config.yaml
num_hidden_layers: 15
hidden_size: 448
num_attention_heads: 5
num_key_value_heads: 1
head_dim: 64
intermediate_size: 1216
vocab_size: 2858
hidden_act: "swiglu"
norm: "rmsnorm"
norm_place: "pre"
norm_eps: 1e-06
positions: "rope"
rope_theta: 2910.0
rope_fraction: 1.0
qk_norm: false
attn_scale: 0.125
bias: "none"
tie_word_embeddings: false
parallel_block: false
init: "uniform"
init_std_qkv: 0.0177
init_std_o: 0.00382
init_std_up: 0.0177
init_std_down: 0.00196
optimizer: "adamw"
learning_rate: 0.00126
beta1: 0.95
beta2: 0.95
weight_decay: 0.16
lr_head: 0.00661
max_grad_norm: 2.0
warmup_steps: 227
schedule: "wsd"
decay_fraction: 0.425
decay_shape: "linear"
final_lr_fraction: 0.0
batch_tokens: [65536, 131072, 262144]
max_seq_len: 512
doc_mask: true
train_tokens: 670600000
max_steps: 4675
dataset: "wikipedia_en"
MLP neurons of a small language model. Each row is named by its layer, matrix (down: output weights) and neuron, and shows model dimensions 298-425. Each number is 50 + 12 x the weight over its row's rms, rounded and kept within 0 to 99. A neuron's up and down rows have the sign that makes its largest values positive.
A block is one neuron, or neurons of one layer that tend to fire together. Before each block is what it responds to, as a language model described it from the Wikipedia text at the highest values.

Description: Mid-word completion pieces
L5.down744:42 50 21 54 38 40 60 48 41 37 39 49 56 42 70 48 71 58 56 02 41 33 67 62 15 45 57 40 68 59 64 25 42 71 53 38 67 50 36 51 29 54 32 52 41 41 33 26 54 58 40 46 56 38 42 66 35 53 44 55 72 61 45 51 41 63 67 76 60 41 59 31 48 47 71 67 33 44 54 68 38 72 41 39 27 52 41 47 62 38 59 65 63 49 60 46 39 24 60 52 54 60 48 43 51 56 57 36 46 50 79 46 58 41 48 59 67 54 59 38 68 57 50 60 29 42 48 52

Description: Word-final suffix pieces
L7.down73:50 53 49 50 43 47 56 42 66 40 50 35 51 43 44 50 28 59 47 59 45 52 62 43 14 34 44 57 34 50 54 66 48 42 40 35 55 38 51 47 64 41 74 60 55 39 61 59 59 50 68 41 44 34 49 34 40 63 43 62 47 52 35 66 47 59 39 63 57 60 51 23 49 39 78 43 34 41 43 53 75 44 51 54 54 44 48 46 53 54 43 41 53 39 43 48 47 42 55 50 67 41 62 48 61 60 47 60 51 54 51 42 64 59 38 41 35 50 51 38 41 58 43 29 48 39 32 44
L7.down133:38 28 37 37 55 35 52 57 24 31 48 33 82 47 43 30 41 71 43 45 37 43 41 62 01 47 57 47 48 42 34 60 42 51 65 58 52 55 52 58 64 67 26 70 62 34 31 52 41 41 79 66 39 53 46 37 57 40 54 48 57 56 60 48 61 61 53 58 51 60 47 53 38 46 69 52 40 52 62 44 77 67 36 46 54 25 37 37 48 36 34 47 48 53 50 57 39 49 58 44 56 39 63 54 40 39 66 23 42 46 67 68 60 60 39 36 46 49 53 37 50 24 43 35 47 43 55 54
L7.down318:55 44 66 51 55 43 44 51 36 56 16 44 67 36 40 53 57 66 44 53 52 69 63 62 00 40 44 56 41 73 69 61 51 48 49 45 58 44 69 35 51 38 57 57 51 43 48 42 30 58 53 51 42 38 58 43 44 42 43 51 26 67 58 43 42 35 40 40 45 58 74 36 55 47 28 40 48 59 58 69 52 54 57 51 61 59 42 51 52 59 51 48 71 40 60 64 71 42 45 48 61 47 69 61 54 61 53 56 25 41 60 53 73 65 60 39 42 49 35 41 66 49 59 55 39 55 48 39
L7.down722:33 29 62 50 67 47 49 47 52 35 38 45 47 40 50 44 14 51 74 41 61 60 43 27 02 46 61 43 61 83 57 50 39 52 53 69 43 50 59 67 59 65 39 40 60 67 45 45 48 64 48 56 52 55 55 41 45 52 46 62 38 46 52 54 40 64 59 66 35 51 45 49 74 47 44 66 43 47 47 49 25 40 61 34 64 60 31 45 71 42 44 28 43 50 63 63 30 49 48 51 53 51 71 39 73 61 30 57 51 70 45 37 61 43 54 44 47 45 49 31 57 47 56 51 57 80 40 48
L7.down820:57 51 29 46 48 31 66 52 63 35 55 55 50 39 41 54 53 58 45 51 57 46 55 77 88 40 46 67 59 45 62 51 41 34 71 60 38 66 62 71 53 45 69 50 43 46 64 63 47 66 49 47 37 45 53 45 44 40 39 64 52 45 43 46 61 64 56 57 43 43 61 42 70 54 58 61 53 62 19 48 54 56 56 42 43 33 36 50 50 57 50 62 54 35 33 42 55 49 71 57 59 60 58 63 29 43 26 50 50 26 38 31 53 40 35 62 65 39 43 68 50 46 51 57 48 56 67 39
L7.down978:54 48 20 62 55 43 38 38 52 53 39 46 46 42 54 50 44 59 38 62 42 52 61 54 49 47 40 67 62 56 51 45 49 49 70 49 67 31 53 47 32 47 55 35 55 51 70 57 30 36 40 55 47 58 56 20 25 69 42 72 55 67 50 51 27 58 61 35 54 32 67 50 63 33 45 39 71 61 43 73 55 50 61 52 31 42 47 47 57 63 23 47 47 51 71 35 40 55 56 41 18 56 78 74 56 44 54 63 54 47 57 58 82 40 51 37 50 49 62 60 30 65 51 67 21 38 59 54
L7.down1148:60 49 61 48 46 39 41 72 60 58 32 56 17 55 62 56 57 53 37 55 54 34 45 53 15 33 42 35 49 66 35 45 50 38 36 66 55 35 43 34 41 53 28 43 54 66 49 60 75 49 57 38 57 28 60 31 43 53 68 59 64 64 46 34 41 58 61 64 63 40 34 33 53 45 34 54 59 36 35 34 42 51 49 36 36 59 51 40 44 42 46 32 29 41 55 39 59 48 46 60 47 70 28 46 60 62 47 51 61 58 41 66 61 35 38 54 47 58 50 26 50 55 46 44 45 48 60 68
L7.down1151:58 30 53 44 46 44 68 56 49 77 47 41 57 50 53 46 43 41 50 40 39 19 38 24 58 44 49 46 47 57 17 41 57 32 51 39 50 59 62 30 61 65 60 50 66 32 45 47 57 43 47 48 34 44 44 50 62 47 55 60 43 38 42 39 46 31 48 37 38 53 43 47 33 57 60 45 50 14 48 42 52 21 47 32 23 42 39 41 55 58 29 52 62 41 61 54 44 40 44 45 26 46 45 42 47 72 48 64 44 44 39 47 61 46 72 53 73 62 46 70 68 46 56 56 48 61 44 54

Description: Naming and origin words
L7.down186:39 44 57 22 29 63 49 27 58 33 56 28 77 37 58 34 49 58 54 51 54 26 61 31 35 38 52 38 31 40 36 62 56 29 50 54 56 74 57 53 25 59 73 71 50 34 56 36 35 46 50 39 50 35 48 48 51 61 48 52 55 58 46 42 56 46 58 69 76 29 49 42 81 47 42 53 53 68 43 42 42 54 50 46 42 42 54 45 47 46 44 32 43 30 60 45 28 39 31 47 66 55 41 40 38 59 40 41 50 52 49 58 73 65 55 52 30 56 75 41 21 36 41 44 51 49 52 58
L7.down407:32 68 54 60 40 32 66 38 49 42 38 50 62 63 58 66 61 47 55 62 52 55 46 46 33 74 30 49 72 38 61 31 37 54 64 49 46 39 55 56 74 38 62 59 60 67 42 56 57 39 35 57 68 59 74 63 30 62 42 51 49 55 69 54 63 44 54 54 62 69 49 38 59 68 42 46 39 88 66 58 46 33 59 39 33 48 62 68 53 39 32 44 44 55 43 42 50 56 48 44 54 70 48 53 48 42 45 37 43 40 51 35 59 44 65 47 66 60 46 36 63 55 53 40 36 51 38 42
L7.down485:39 79 44 77 50 37 47 49 52 65 73 63 57 60 68 47 55 49 29 48 50 43 48 36 27 39 47 64 40 50 60 52 54 50 59 42 44 42 77 51 33 52 58 51 44 47 78 72 44 41 49 52 68 43 32 40 50 33 52 56 61 49 49 47 52 49 50 63 50 48 36 61 50 57 60 43 40 76 35 49 57 45 42 65 55 31 51 42 60 48 33 49 63 35 37 38 48 38 64 36 37 71 51 62 53 28 48 37 49 32 44 50 57 32 54 47 61 30 44 64 64 30 54 50 35 51 51 48
L7.down611:50 43 59 46 31 70 61 62 52 32 59 60 39 68 46 57 49 62 46 54 50 45 61 35 59 52 60 50 72 44 46 46 42 55 32 47 41 60 61 50 53 49 55 42 35 71 37 45 47 65 49 73 43 52 36 41 60 54 54 41 54 51 35 44 60 31 47 46 27 37 48 54 49 57 39 28 65 70 30 75 58 71 24 51 58 42 53 59 69 52 26 58 51 74 50 43 38 56 53 62 36 53 32 33 21 46 44 53 47 47 46 51 44 47 57 56 68 63 62 46 66 64 66 41 57 50 54 51
L7.down616:30 83 61 48 62 52 41 43 26 50 64 39 51 45 50 71 62 55 50 42 51 36 49 45 45 21 46 58 54 81 48 38 38 48 51 44 45 47 51 72 48 49 50 35 65 28 40 66 45 46 40 28 50 48 55 50 53 74 40 59 68 41 42 40 32 41 68 66 51 39 38 53 96 43 52 39 37 32 38 56 41 39 76 63 59 35 49 55 57 64 38 55 27 50 47 39 36 50 70 26 42 33 57 50 66 50 32 66 58 45 56 46 61 72 39 44 36 42 58 45 55 48 64 53 50 48 47 74
L7.down673:47 39 59 63 60 36 52 49 42 45 54 65 40 50 41 45 68 64 61 55 32 64 39 64 24 60 48 60 80 37 42 37 23 60 34 46 48 46 50 61 70 33 33 50 37 50 41 57 59 49 62 51 43 59 51 51 56 68 35 60 60 44 42 46 52 43 32 61 40 46 46 57 52 46 50 67 56 42 52 44 52 61 44 23 30 44 65 51 57 38 54 27 72 65 37 54 40 58 51 43 52 76 50 46 57 45 31 64 56 63 64 66 67 28 47 45 31 52 59 50 74 30 53 46 50 43 47 46
L7.down882:61 59 36 33 39 41 63 43 55 56 52 30 49 45 52 46 38 57 50 67 41 37 51 66 41 40 23 51 53 38 37 54 41 62 60 35 53 54 46 55 56 69 48 31 54 53 50 35 59 40 18 70 19 38 34 45 56 54 56 53 43 59 51 49 54 46 49 48 56 53 69 50 58 66 49 48 37 74 56 33 45 70 39 47 42 44 49 62 37 50 40 52 32 68 46 45 50 64 47 48 71 42 34 45 44 57 41 56 64 41 61 61 55 55 45 69 68 77 27 46 54 54 41 71 33 53 59 41
L7.down957:42 46 59 40 44 39 52 39 77 37 60 66 29 67 63 69 45 38 52 39 74 73 62 56 43 36 51 87 42 36 51 25 41 51 57 42 48 41 50 51 68 62 46 60 52 52 52 76 41 51 40 49 59 64 31 36 43 68 56 67 30 35 57 29 49 65 37 51 44 49 42 63 68 45 39 46 38 39 40 56 44 52 65 43 61 60 46 47 68 52 68 75 77 26 51 54 46 47 59 32 60 61 33 42 54 38 44 69 37 65 47 50 45 27 55 47 40 29 52 51 65 55 63 56 36 56 58 28

Description: Tokens inside titles
L7.down260:45 50 68 45 50 45 60 48 41 43 50 72 30 64 39 50 36 51 47 41 51 69 58 43 09 48 42 69 48 55 43 37 37 50 41 42 45 50 64 70 61 49 51 58 49 26 49 33 43 10 55 50 69 50 45 64 40 45 71 63 52 51 43 60 62 55 54 52 51 52 44 55 44 44 42 41 34 44 58 47 52 39 45 48 65 26 66 42 30 64 75 50 38 41 52 57 20 51 62 44 50 69 48 56 45 52 42 35 57 20 47 51 49 81 46 71 58 41 72 59 57 47 50 33 60 41 48 58
L7.down476:35 48 31 51 53 53 57 51 36 52 59 29 57 59 45 60 27 60 66 57 45 61 39 48 15 71 57 28 55 69 54 56 47 47 44 63 60 69 50 54 52 61 55 40 63 46 54 54 64 45 56 37 44 36 47 66 23 32 50 33 52 54 65 32 34 55 54 59 36 61 54 28 37 69 64 32 52 76 33 50 69 57 48 42 50 44 52 44 58 42 65 56 71 53 40 62 37 48 52 45 55 47 44 50 72 51 36 48 33 54 91 50 63 42 50 40 44 37 37 58 60 38 46 49 61 39 54 44
L7.down661:43 51 23 57 24 50 56 47 53 58 52 58 47 64 67 53 49 60 46 55 56 84 64 36 32 36 60 55 78 56 48 49 45 49 61 44 57 51 49 49 59 55 45 44 19 38 57 38 64 50 46 33 66 27 60 69 49 47 38 50 39 42 52 41 58 68 32 47 53 56 40 25 58 52 47 56 53 61 56 51 62 51 57 51 33 59 36 51 36 28 28 44 47 34 31 66 61 48 64 41 27 47 54 52 53 56 45 58 43 46 50 39 52 48 62 67 60 42 57 44 45 45 51 40 46 39 28 40
L7.down761:52 42 61 76 65 38 57 61 41 51 43 60 58 57 40 60 53 46 48 44 42 42 53 46 47 51 46 50 47 68 70 32 49 45 58 60 45 55 81 81 48 22 76 51 42 51 53 40 57 60 52 50 52 41 48 61 41 29 57 47 57 41 40 76 49 41 47 34 57 56 45 44 46 49 33 62 45 28 48 47 31 46 67 61 46 48 75 54 59 37 70 64 60 50 55 70 57 55 43 59 55 63 41 57 53 47 61 55 35 50 31 59 33 70 59 69 42 45 51 50 64 31 24 52 51 44 29 35
L7.down856:44 44 49 30 48 40 31 43 61 41 66 57 30 67 41 61 38 33 28 44 43 50 45 45 39 61 37 38 76 74 51 65 53 47 34 37 35 48 30 42 50 69 47 72 51 34 41 59 33 54 52 43 49 49 54 44 63 56 41 61 45 55 42 53 46 29 48 40 49 53 44 58 57 46 60 73 61 66 48 54 47 79 45 42 40 53 57 38 56 70 40 28 23 26 46 42 44 37 48 51 64 56 41 63 57 61 74 45 42 61 61 60 54 46 44 44 51 49 54 38 68 63 47 53 65 55 43 59
L7.down1120:33 58 62 40 65 60 39 86 46 54 54 53 55 61 45 30 68 52 81 52 52 45 43 49 32 51 43 57 57 34 17 44 73 55 50 58 43 53 26 48 43 50 49 45 53 64 48 75 62 65 27 65 58 62 48 46 45 53 57 49 64 52 54 58 64 59 48 36 45 42 41 41 57 45 45 42 59 70 58 66 55 56 30 69 63 44 63 36 62 46 52 38 54 67 53 60 56 57 42 35 48 59 66 59 52 42 61 45 57 56 42 48 44 47 48 69 42 60 74 62 71 63 52 32 58 44 47 52
L7.down1141:44 49 53 69 51 45 55 68 40 60 65 57 43 59 65 61 44 44 48 35 52 35 69 27 37 50 52 31 50 75 58 65 62 45 55 48 57 79 54 63 07 29 40 43 61 57 31 49 58 59 67 27 56 43 62 45 35 68 59 79 50 61 61 34 40 59 56 35 35 50 42 51 46 60 44 74 60 46 20 74 40 51 60 50 69 58 63 70 52 35 62 64 41 48 46 62 47 66 32 67 40 48 53 56 41 18 44 40 42 47 25 56 55 54 49 42 40 46 36 28 60 49 60 50 48 52 56 62
L7.down1206:63 59 40 60 46 53 57 37 46 44 50 52 56 80 32 65 64 54 52 46 27 44 68 44 38 56 46 44 76 52 52 47 50 50 45 55 54 52 49 28 58 60 55 59 45 39 62 41 60 55 59 47 51 33 24 52 75 45 40 47 57 41 38 38 48 53 44 50 35 50 60 42 47 70 72 51 63 45 45 45 43 61 48 55 64 56 74 38 27 37 67 77 45 59 36 58 36 70 57 68 31 55 56 46 68 24 46 62 52 32 42 40 64 54 50 46 51 45 45 45 48 38 44 56 60 46 46 46

Description: Phrase-opening determiners
L5.down739:42 30 55 32 67 62 48 58 47 56 42 32 67 48 47 49 81 46 62 53 74 48 57 32 17 35 43 65 66 62 45 49 47 25 53 51 55 73 53 50 38 46 47 69 56 68 64 51 40 46 72 59 31 63 69 52 69 28 42 42 45 56 32 36 51 46 66 61 42 24 65 38 24 57 56 36 53 54 44 53 50 57 55 55 55 51 53 61 53 51 69 37 55 66 41 40 54 31 38 45 49 40 59 38 41 62 58 66 33 49 49 47 51 53 73 34 65 53 58 46 42 50 41 30 57 54 49 56

Description: Mid-span predictable continuations
L5.down1200:50 64 33 50 58 26 43 37 49 25 65 61 66 38 36 37 49 52 30 55 72 16 53 63 39 50 31 62 49 69 34 31 60 41 51 58 69 75 64 73 77 53 70 52 50 48 60 53 44 66 56 63 46 41 63 51 46 69 65 57 49 43 34 63 62 61 70 50 59 48 57 69 53 36 45 46 66 45 54 56 63 44 59 38 57 52 43 40 46 53 38 56 56 44 44 34 46 63 59 39 52 41 54 36 73 49 59 54 48 53 20 56 49 33 38 25 56 69 49 50 43 40 31 76 46 61 34 36

Description: Plural noun endings
L10.down63:61 79 55 43 59 39 44 50 48 46 52 53 54 54 63 41 44 68 61 60 42 60 54 26 08 61 43 46 57 50 34 57 82 78 50 38 59 49 55 53 76 44 50 56 63 26 42 46 55 49 41 23 50 46 52 61 66 69 65 55 31 51 54 33 56 53 52 44 48 63 71 64 49 48 62 50 63 51 38 40 47 67 23 53 27 45 49 41 39 66 51 53 34 33 37 43 67 60 58 39 27 47 51 67 56 68 38 43 65 39 33 59 58 57 67 49 47 31 58 62 64 38 48 45 28 71 55 47
L10.down90:53 48 40 27 62 49 56 39 49 42 31 44 52 25 39 47 31 67 60 31 40 47 35 55 00 57 53 57 78 40 47 37 37 40 61 35 53 46 46 42 38 31 25 48 62 41 39 24 53 48 47 45 24 32 50 43 56 49 51 39 51 50 37 38 52 51 59 56 70 57 62 55 47 46 65 56 45 59 55 20 46 39 41 62 59 47 59 70 66 55 28 38 58 65 47 55 52 38 57 50 55 44 61 65 44 67 31 58 56 50 45 54 62 64 59 45 50 27 52 69 48 37 38 54 39 48 49 38
L10.down368:57 40 50 51 80 27 47 34 48 40 59 31 46 56 43 53 46 47 42 54 64 58 71 54 49 41 53 57 72 52 26 44 32 40 53 37 55 49 42 37 47 44 55 46 41 60 39 46 59 49 58 61 42 46 51 55 56 53 61 38 67 22 42 33 68 50 47 69 59 49 51 67 36 50 44 47 48 66 47 54 47 35 27 36 61 34 60 53 65 48 38 40 38 53 59 46 39 57 23 50 60 68 50 50 42 59 56 24 52 65 61 60 56 63 47 59 54 66 71 49 47 56 34 46 32 59 48 43
L10.down384:63 50 65 48 48 48 59 33 51 61 40 52 61 36 55 54 63 41 53 48 30 49 58 43 70 31 47 73 71 61 51 48 42 27 50 49 39 42 75 57 50 56 49 40 63 52 70 50 67 46 54 75 55 61 55 49 37 33 43 53 43 63 45 34 38 43 42 64 55 46 45 55 54 62 38 28 47 28 60 60 26 62 32 60 47 36 30 60 54 59 44 53 52 68 50 44 28 50 46 45 44 53 25 45 49 51 46 76 60 60 65 53 58 39 62 38 32 65 37 52 67 44 61 48 35 40 45 50
L10.down407:38 50 44 33 32 53 57 47 40 57 50 56 65 40 39 48 51 56 58 69 39 55 44 27 48 52 38 64 59 42 47 48 46 61 42 42 67 37 44 47 63 20 31 38 50 61 35 55 51 69 46 48 49 59 25 47 30 66 62 41 66 60 48 36 75 68 69 55 65 58 46 55 55 35 44 44 69 31 42 25 27 43 53 38 55 66 43 59 53 29 61 29 80 66 27 62 64 35 61 52 42 59 37 58 59 59 51 28 48 64 53 62 47 51 46 44 48 44 66 85 73 52 39 51 55 33 36 46
L10.down1016:57 58 50 58 43 61 55 29 48 38 53 46 56 47 48 43 42 43 53 29 57 54 51 57 01 54 56 46 46 29 40 42 58 70 28 39 59 38 59 47 65 71 38 30 24 50 52 31 41 52 54 52 52 40 47 60 49 40 30 51 55 45 50 53 61 54 49 61 48 50 56 57 45 53 51 56 55 60 66 43 60 37 46 57 60 35 25 46 33 54 47 48 59 44 57 47 68 54 38 57 44 51 39 66 56 48 37 38 44 60 47 49 26 69 42 58 49 57 45 50 50 66 49 55 33 51 40 57
L10.down1128:40 41 52 51 63 65 51 71 50 30 59 43 46 54 53 37 51 61 63 71 66 66 35 60 12 27 35 47 48 49 48 24 47 53 45 43 32 47 47 57 70 45 43 43 64 24 63 41 56 44 37 62 56 43 33 60 53 72 53 47 29 36 55 45 44 35 50 33 58 53 55 47 44 44 50 53 68 59 54 51 64 28 52 25 49 59 52 29 13 42 30 65 57 59 49 46 59 68 66 66 67 56 50 59 42 52 27 24 56 64 71 40 31 65 52 42 39 43 30 35 33 56 69 43 58 56 52 58
L10.down1160:51 67 46 69 29 40 46 31 54 74 48 33 70 43 44 63 43 49 52 47 39 72 40 46 48 28 24 78 35 30 61 61 48 13 38 38 45 57 55 53 43 40 30 57 50 44 52 37 39 32 29 34 43 35 63 55 55 40 53 52 35 44 35 39 45 27 37 45 65 56 30 49 28 48 57 44 44 35 62 49 65 38 32 59 31 43 69 68 36 50 61 50 38 50 59 59 55 63 62 47 26 56 60 64 36 49 50 52 41 19 44 53 22 57 49 53 57 70 59 51 58 58 37 53 36 55 42 59

Description: Mid-word "m" fragments
L10.down79:29 44 56 31 40 81 54 52 34 50 48 40 55 56 46 54 65 68 62 52 56 73 42 51 38 68 62 25 64 64 58 47 50 43 58 42 69 33 41 48 23 64 48 48 63 54 55 60 61 56 38 66 50 42 51 41 36 42 54 43 55 32 44 36 74 67 45 62 46 57 31 59 50 50 67 58 56 55 07 53 48 45 39 62 28 32 48 55 24 41 50 58 39 51 45 60 39 53 58 66 27 45 61 37 63 41 57 58 58 49 66 34 53 42 41 47 55 47 48 51 46 56 60 38 33 50 55 59
L10.down316:50 40 35 53 59 55 69 50 68 42 64 42 43 54 46 58 35 59 55 66 38 30 48 23 38 45 48 56 60 81 70 39 28 59 61 30 38 46 36 55 37 61 71 55 33 54 42 81 48 60 31 57 55 36 76 39 49 49 40 53 50 59 49 21 54 63 40 62 39 66 55 52 53 31 48 63 38 50 55 53 61 60 42 55 39 58 73 53 37 29 52 48 63 36 52 61 46 45 61 50 47 47 42 41 21 30 46 39 52 48 37 62 58 51 57 48 43 39 23 67 87 50 62 57 48 48 41 44
L10.down377:61 41 64 66 49 36 44 40 46 35 58 60 59 40 62 52 47 64 40 47 49 52 52 50 87 35 55 66 30 61 35 42 48 49 61 40 62 61 50 52 44 66 36 67 46 47 43 43 27 45 54 47 54 63 60 39 56 60 58 46 63 39 57 45 40 50 63 53 42 45 41 76 39 50 50 38 38 40 53 47 50 58 44 67 60 70 46 70 50 52 49 47 38 57 69 77 68 62 56 25 45 41 50 53 52 53 49 40 42 31 64 40 58 63 63 40 27 75 45 64 53 60 51 22 46 57 26 55
L10.down469:58 23 53 56 35 57 53 54 67 59 53 61 51 33 53 67 54 46 51 70 49 47 63 55 50 59 53 42 74 41 17 77 46 55 49 39 51 47 57 43 60 41 68 61 57 49 34 51 31 25 41 61 42 53 52 52 54 30 67 64 60 40 63 55 59 39 54 51 57 52 18 46 53 37 55 62 60 36 49 36 70 50 61 51 51 51 67 49 29 59 46 47 43 55 49 35 73 39 39 49 33 65 89 34 56 44 51 42 62 55 42 48 59 45 39 71 41 42 31 32 28 37 51 57 41 59 37 54
L10.down494:50 38 76 69 47 70 61 60 33 44 50 50 47 39 59 57 55 57 62 47 61 54 53 54 44 43 57 65 33 47 38 49 65 52 44 37 40 63 51 66 49 65 50 42 38 44 56 60 37 41 43 52 33 56 35 51 50 53 56 51 46 42 47 33 76 66 28 55 36 56 60 34 46 64 53 73 42 50 35 63 56 42 53 59 56 52 34 26 46 59 32 51 64 32 61 61 52 55 36 44 52 58 59 45 40 67 34 40 71 60 55 42 57 32 53 31 49 62 53 38 57 44 32 65 15 61 35 53
L10.down608:55 48 47 42 56 48 66 43 59 53 53 15 68 63 49 37 61 62 52 49 36 38 70 57 09 40 50 49 53 40 35 52 58 53 40 55 61 64 55 37 44 82 39 74 35 51 45 57 49 42 36 47 75 48 56 46 34 49 55 63 65 45 47 50 54 38 41 51 59 59 40 38 71 68 60 54 85 51 47 45 64 35 67 49 55 53 73 58 58 61 68 39 38 56 60 50 66 55 49 40 38 70 40 30 65 54 47 57 45 30 59 62 49 68 48 42 54 46 50 40 45 14 53 50 27 61 82 45
L10.down731:57 67 46 52 52 46 61 72 41 53 63 58 45 44 64 49 42 50 59 71 39 64 51 34 19 49 49 31 51 32 37 59 36 48 33 46 54 41 74 20 50 56 30 44 51 46 36 59 47 59 79 54 60 41 62 38 58 61 40 56 69 61 52 31 38 62 34 52 49 57 64 49 38 52 68 30 53 50 45 54 29 49 40 62 48 65 44 48 49 35 43 53 49 60 47 65 59 34 47 42 50 25 60 50 67 43 50 49 53 51 52 42 48 40 40 31 85 60 43 43 54 47 53 51 34 46 71 62
L10.down1213:56 40 45 50 46 51 48 64 65 49 46 40 43 52 38 30 49 41 36 24 41 64 55 58 32 57 68 75 51 51 46 49 48 69 43 58 48 60 55 49 60 55 35 43 49 29 32 41 55 43 46 50 43 42 45 44 48 43 58 61 34 57 43 44 46 54 55 29 63 31 81 24 45 65 48 25 54 46 53 57 39 60 68 65 39 45 58 72 55 20 37 44 68 41 43 44 52 69 40 49 53 55 33 38 67 44 38 43 33 38 53 45 50 49 52 56 57 43 63 50 56 49 48 44 64 56 77 72